python train.py --optimizer="cautious_adamw" --lr=0.0008 --beta2=0.98 --steps=5756
MLP neurons of a small language model. Each row is named by its layer, matrix (down: output weights) and neuron, and shows model dimensions 272-367. Each number is 128 + 32 x the weight over its row's rms, rounded and kept within 0 to 255. Numbers have three digits each.
A block is one neuron, or neurons of one layer that tend to fire together. Before each block is what it responds to, as a language model described it from the Wikipedia text at the highest values.

Description: Career and related nouns
L2.down40:141176125146132100112098119105104170138166114081090105093144132077183050152152137115181073120104157077201150150111172199101088178119159106105127096131153114116117128147117117146167068152145133148093122168156137138159142081127128152163130148060120085112155112139189137179102146093145124097
L2.down147:079148111113120107174132122089064135079138121110158098131089141083193144152183151143082092110138179133186176111163124135104099149123177076129108146158169094133175121124104178241156088125147130154106159170198151161087132121157141142121109158136102102077146069106122153120097146150121111191
L2.down180:120139106118090081101125142099121121099156130149166121199159081141142218102118201116155165083181117155097167162189108142144138137086136087079063153179117125099129128106156199112156138125149169075106159107126076124107156112134122168116166098080144088130138126166104185169112152117106169101
L2.down372:095144146138146112129129087142159123122069106171108095135192149076133181101100115126149144100167072082133129138094095153176148140156157106106106164100134107086098100135132116142147098108136168137125126067073067203160038076125142161120127176135124086179139117088122167167090151153089119111
L2.down396:110127108083153109140125106105106093101160199139116117063093111136105186199123115130094151131190101100125083156116150150125147199143121132169148128128157079136141123114111200157186082151087159096147162179165109190129149105143105092139113155113134155136062210139119144095117203097136070132
L2.down943:132170109098110136145089134121143108118102114126128118137143119129173185172157135115134113143155136078176161123130079086101130072074188138079128164164098085156089068189159128150125100116170067128147123125153167170167114157112069147172156144103080112132133160148102147113124170097105156103
L2.down1460:176123127151136133162104114162098166139163138124126095145109127148140181136162122086147161132107143113128191106180097152159132091107084144078187153137111131133102148141090092126111184201125148162110119163158133102135109127191104120192142102155110164172136110058097172142175106060121121168
L2.down1515:099158090090078112168085109125116117127096172100115160098190135149184128129154119090116131178092127069128126137088108189166146095086116120122120146126175182078081106200098125145143149173165163153151171121092084117121151100154096084121145140155081142100098171189147164087135143102151117101

Description: Noun right after "the"
L5.down131:167092163130109142154113139117153131107145218120138081128111112120139175136111097137122131163114078112138134064107070113163100180140135117157141171139097108097138116115128169081121111126189125116147132169129079136090137149151085140134119123178115124167153159119063147123099083099170089060
L5.down1361:154127125171072168105114123143127123130133081180083099125092101136154097080125139100114134153127118180128121163103105110098118098124120125190119161162184145130155049182106115103113140139150136100121136130148127135135126144056139129136137123127117175216163189188088110133110102159093128142

Description: Mid-word fragment tokens
L6.down37:121134127159137133096179112173118149123102167118123110176125178114065125088140167128132095126166113143196111151141152059176100112113100127157094120125176145072122128205118074121090111169173133113193107153082118134111184153161158083094116124108125127127046090100121088104119053095116179129
L6.down89:145081078078118166119153131149136089111122159087130165106147132124089133126137171152147117151115152063091095111186068156120104168139138108090123132174112112092143074141145109062142086090139126139167111144192086092084129127126062069115084074125161149219131145127162071121131054146097153188
L6.down813:137086063053100186168160141166132130108147165082145105121140149159088133151074111199073155060121139118167083061175094085174123102146082135148135121062111125127101131107145117146142156117128127129109029130085123135113162077152100116098100093117157131133136208165131060090154147126163118151
L6.down1074:090148052087143145085099081141132092097164113050151128101139108126058164146139105113133144124139156142101082148161114145046106088141087075133070152151101115121145173148110145098128144166116164117176139134075101162076138134118141127148151114120168121134123089136105097173100128141141084101

Description: Review and word completions
L2.down4:143190129167081111104109098135123148091103163144180094140160118077123202169114117102137108193154123122108178127132123114103124169149172151153113115152092066107136122135115110116146173136170099073159098153069109150204159098132135126164106109113109066169136211169128173102136148100117050081
L2.down117:156104084124125163058156155132117151107164154119116088163143165159131179083152163114173136151121114115156107148127152090083184115154127117152167115124137125147102101147115134116164141198115082079110096131114123115127064103177094167094112129124157131117054140138169125140078165138114194133
L2.down312:060164144155103149127107163084133093085106119145149168139134125078125175192137118110137102106109118179088136091117157056120190099171099102099121127173127118120052116133116175080125135148121118083109104076123101177153091057107086142093201156150150153133130137129108145163158160121111066133
L2.down339:097139080197153108101076122131145070111073118112159121162135094155150124158143121145184111117133107083138154143147166172124084201145138106104152143111116133139092104120108093138120182165167131122059090144132129113182121122118095106122105126117116159133093124134174051172205148142102104124
L2.down403:141150118072121150168127117182094172135110137099094106187102137160130068127097158099148147157072124114147159123098135171120105125141151127173049129163161107063209137070150145129126115151149181103173099082194128132121112145137092151136122131118059183129157153132095113090162180152179146165
L2.down704:167147156107142117106153139115093165100132166141131144124138093116137094130113132089134162105199165147107105136155143106144151146108130075149200146164156076121089164163103127121127158123107103144101096169134054128110109098124114090125124091148087167105140074073127082170090073134144090142
L2.down732:140117097153143128129150142151056119063123094080094107187201140099140132191181134050115159147092115116123130128158146084092206131111092142074163111087133149111111155093118166192120128194104075189150063159112093103177103066136129132111197127159147103133120108165145099132104131085114153140
L2.down1320:154110064194126189132149129123141076101148094068154140152127091099095175190131136156085064114164132113128094139128143090145115125151111167088148098131165151116127113138153113127095151111093042112164180133071059118105123132101162169153149126164135084068146132160116142122111137153113111022

Description: Sports event name endings
L6.down41:139120104115123096150139133135095131172093094132133163103112114110123123165171111192131138123063170084107103136112168167108104100204128140113148141118149137197180115139072096097096146159150125100137091123111149104081122098133144164051102133145117150102119142136132172120141161109064138173
L6.down81:131127203189133163188097131120189138150124148082105119177132055118146158132112128093128086106088129095148141135150089187120050116133164165171148136143140175095127097141056119106162145094129145183150195135103103143133115137104124092175103114108125153135072130092176109097144172081108145145
L6.down654:115161149226161125174101124137146148119127124125130112064120118153143198121097092147090133132124119096095062107115094161139120080152149166158086147074090109108105081164102127112160139086162126141146112104120118136159161084099184126171117171172141100120135126080147120184097164083101166145
L6.down771:132136169154092132155157088125152109191192150087141121117176097149124203157135119160146129131181137085124115102210100141154104125106141133130108160163110133150103144178185113147101148135179142164112099118095040114135130080163103072146147098086138095110113115101136121106123177090128139153

Description: Apostrophe after names or numbers
L5.down1411:065107160149117157112126091105174145107124159072205169112128131114093159140158076102037108099178144148155067137136115166123167161163149168158158165136136155099141132162100148140173074085138113149168127131083131161166130113108120101112110119143129110095122138139139146151089102119149116131
L5.down1500:137107120200117160087130073087128120152110117155143160125115174093155151114106102131122169160085104113121081122158129050149179137133164137091126123165138113173138110099168152181127215138173067096150101070127131043099088154148129117127116152117130136061110151182069161127174118215123135092

Description: Song references, word completions
L2.down15:138109134114093132109110128079160094081176136149094136171103089130063156056149120076154088168161112111115121112080101125154101128105106146067109167075140080177083131135125120138066095128094131182153124135169112100158112159108125113124144142163159154154137067128090141130130118143127118120
L2.down114:114197168184118118130124095122089168189087100145107119147111113132146165125056146114184118158076114136083081116156121118141110138178123116155061145110175110127145162089122168126108073123103045134170093065109098130139071059131139139154154156125086138118094066102116157112117121133130128108
L2.down226:112125098104051150126149088098134145080117125196157076114145103182095160096114126106094125133103140112050167078082143171149100145162081103161127127155144118163086119066169166112143109138152157172142119165109100126129140071113180155190103131163165102120151147098132158140185112134180134129
L2.down342:091156113124142205104166091097113104098122144167131101129160095143141093172171086078079121146173127111149203086158083145142126127104163131112088128123110107172093166093154125106087135145133070159092114178152128161148132145098132103156169109130132149148145086107144087107119134106163122114
L2.down445:100123102145170159149148101180123162096172133089123133105140185114181123124140109093117118157084106134115157131120190189199163135110136088147160089130100198189065115085147092099162145105165156167194139115156095096130129130128162103163133164102115080123103182155099201117092139098125140144
L2.down468:097126135112073196095103140082180140133116169150115111138124119174136083146111147135125099086147097116110171144119128131164091178152095127131098099141129100094157059151121097187164075089135201124073164111119161108179098094135090124120109134174130124081139186157154189145152089142196134127
L2.down867:178100141141105149147156069147178106171153109080151090144128115178087066180165091076081119144117166072160129085116085141113153136097094105169177159123071118113121157135148096094159144156122187144119146139103153152144103090153202135153120100128154128125175151117110157093126119068181115121
L2.down1295:112189125140151120088127131198115146148086125090127152098113124132159135093146147156126125154150096125122177137121121129143112164149143095101155126126069081100117143077108126108079087156183166158156125173085159152133183175131155102119105076107100163166165187043119144096150138119160161185

Description: Mid-word pieces, "let"
L2.down82:108127131145118053185066186092111145127116113176123106101123117090073170150153158134111111159116106163151199159106108104126090164149098119168110143133101083134134133121120155135163110101100165149134164120138115157116180170177104132193091182073127101167098118080117146138105164179081167179
L2.down237:181109139124086095128111168129108179141086097126138169172144142058185143181162092124149106111156141113135093129125098086116138113122113061080149116169156092150159157165147146171143124154108161123164171090176137156132102151122108150109126079154204092048188108135133126153115133143098072111
L2.down285:127110094043140215157130128128126105182082119124144151065152124134137161156139147155170129071156209156109094116140075125146121179112069090118099147080080148148101132135120145130072186162151161197093182109136160087102165139108102097183172124166156138118146072127120125081149158169144166149
L2.down413:170163144099140180128139120136137041113191121122108131107102124069155131152086159111068110122146141119162135082144104134131098103119194121151121135162141080120112084149169115104176145117076062116070125084141128163141122145103117160130160123125109121127145174150078173058092111139177129119
L2.down686:113154113133126142136079140161100132111107120163108100071123106115186139090155172092177159103168091117077154145135112176165137137136128171100147136084126099150157128141159154114168148109118123173132165106130145136141152129159109099184136122117088099094149110126149130177152145125123094131
L2.down1030:100177084162095151105159208139129175114133166080127086113166124153154168111135142093110111163150120152091144110120090116142159121166109088097102121125134159156099060075132147101207140089118090140098074120131111137148074218168141094082163101170107116083116204166109149101099137120100125111
L2.down1288:124167138190112070155103133143155143138102159119135120090171041079071093152145140145123165164128158126098163098104075106144092104097121178084119113145106078129167088112096088086132135122141105094052129070106087097129188123161072152143185087174150155120177142120103089167121147194122148124
L2.down1344:076134104092099110090129191102155112127120082086130038157176124155099097146164132117118115086104094115114184163118172109143143107109169097136063123170128086123127160123171169140131160117119177188143111119150163191091148128173127137134134134106113117131147124149100168093112127151089095155

Description: Word-ending subword pieces
L6.down144:106119072128187152132113153115130092139086131045121137093136156073090129107160178080171176151118174159148112152121094141103148127129114140126094164190109126122112131136127198079099138138134114168173140127151075146125120190115067138163092088084202147123143102103164131084159101193141126217
L6.down1099:189101136141207118145167159115108089106090143155078158117161116095103118124155152099152169087161194156136120113077100096121119126137119131106068122149122118136118113151133181124066188148168165138142157135142148147108162076131175159161124152106117162139148104141181102140109089114127160122
L6.down1314:182158110063157086129120112162108108110116097132107169111127103132137098109166141099152169085144134111131155103097127114124091146111102114123158109081129119177117088146126122129140121117145167113105093097104079152170169172120217118159069123116185132137118118094117146118144175090116105109
L6.down1316:076113140127110116101187142180109179157143151113162127105105129105114177085074118171155111231139151127138106150116172088067164123166202185156104182201124125155134130159098128122130088098133108104134123075106103138085138122094123092121177181078128178089089078110101154128096129110139122139

Description: Mid-word fragments after prefixes
L6.down492:086161126170113142172193076132082201163110107074113128123178108147156129189175144093094094131162144084102150160145096085136124091085091110105113070151148136138129111116147131157119177111198145122132124118131140040127095094152096117138124105151174172159157136091162105080105165056157159126
L6.down620:146118156126152127052123140163107117102138170171106069122194127228112124145099103199137108148140095106139178134142092116151157060153139094184137133114171141106123134140075167124116171140098110176095126128209153119111112124071135104101096146131104174160123136111128112096117081176109143169
L6.down663:146083156115117118151178131089130199160166126051107179101145141086162131104136156102201152138126136210100091142132116135102172092108106102072121091183061121090138124126139120172083092126189142077167131131050135108130163118143170123131186124162178143093137140121135135137143107165165157147
L6.down971:119066138154132137175140065121092088160082095113123139148086056146124096081121197193071114163120139086111163182134084198147131071115146125119155112115159089125134109099121138166111107150130079143133124085109190116147123136153124160117130146063124153058121173130174116117098100125106150127

Description: Heading word completions
L5.down1019:181141135068136122156090109071118174139156193103164166141135099109055162149149157148163130148135103137144161150182145168098106105123101102093077073128105109135087142113159134078123192143150141133145132126128113073120156137181149139127106100117162102167135076087123115148163154103131175092
L5.down1105:065134082139201115128160127109133159137128173132144158133106139128123107076161082172102174109160091124114202102120096131135128140075162151097152129097155142176167186139127158152124115093128101148088165157118078166094130133154130122139131151168052100135130143130069122155117116118142126113

Description: Verb-completing suffix pieces
L5.down796:097108074150146135104116118163143113103131118177163144129095104152136125118146142139118105127103161143184198139178115071085154161140123100144116132114135126107133164033131151135134163156044043148140148116080093113189095128170111133140179153081121163124095156160113116120170162138086137106
L5.down1004:111113109109121082127201109110162133125164127082091092082166137085225151101156102176153129113106154109148115112147107151115163160152095084144066087131155123146108163083122151138133119133150142077091080070177117113129165110175103131127112105084177130022141086084156158103140148096108074101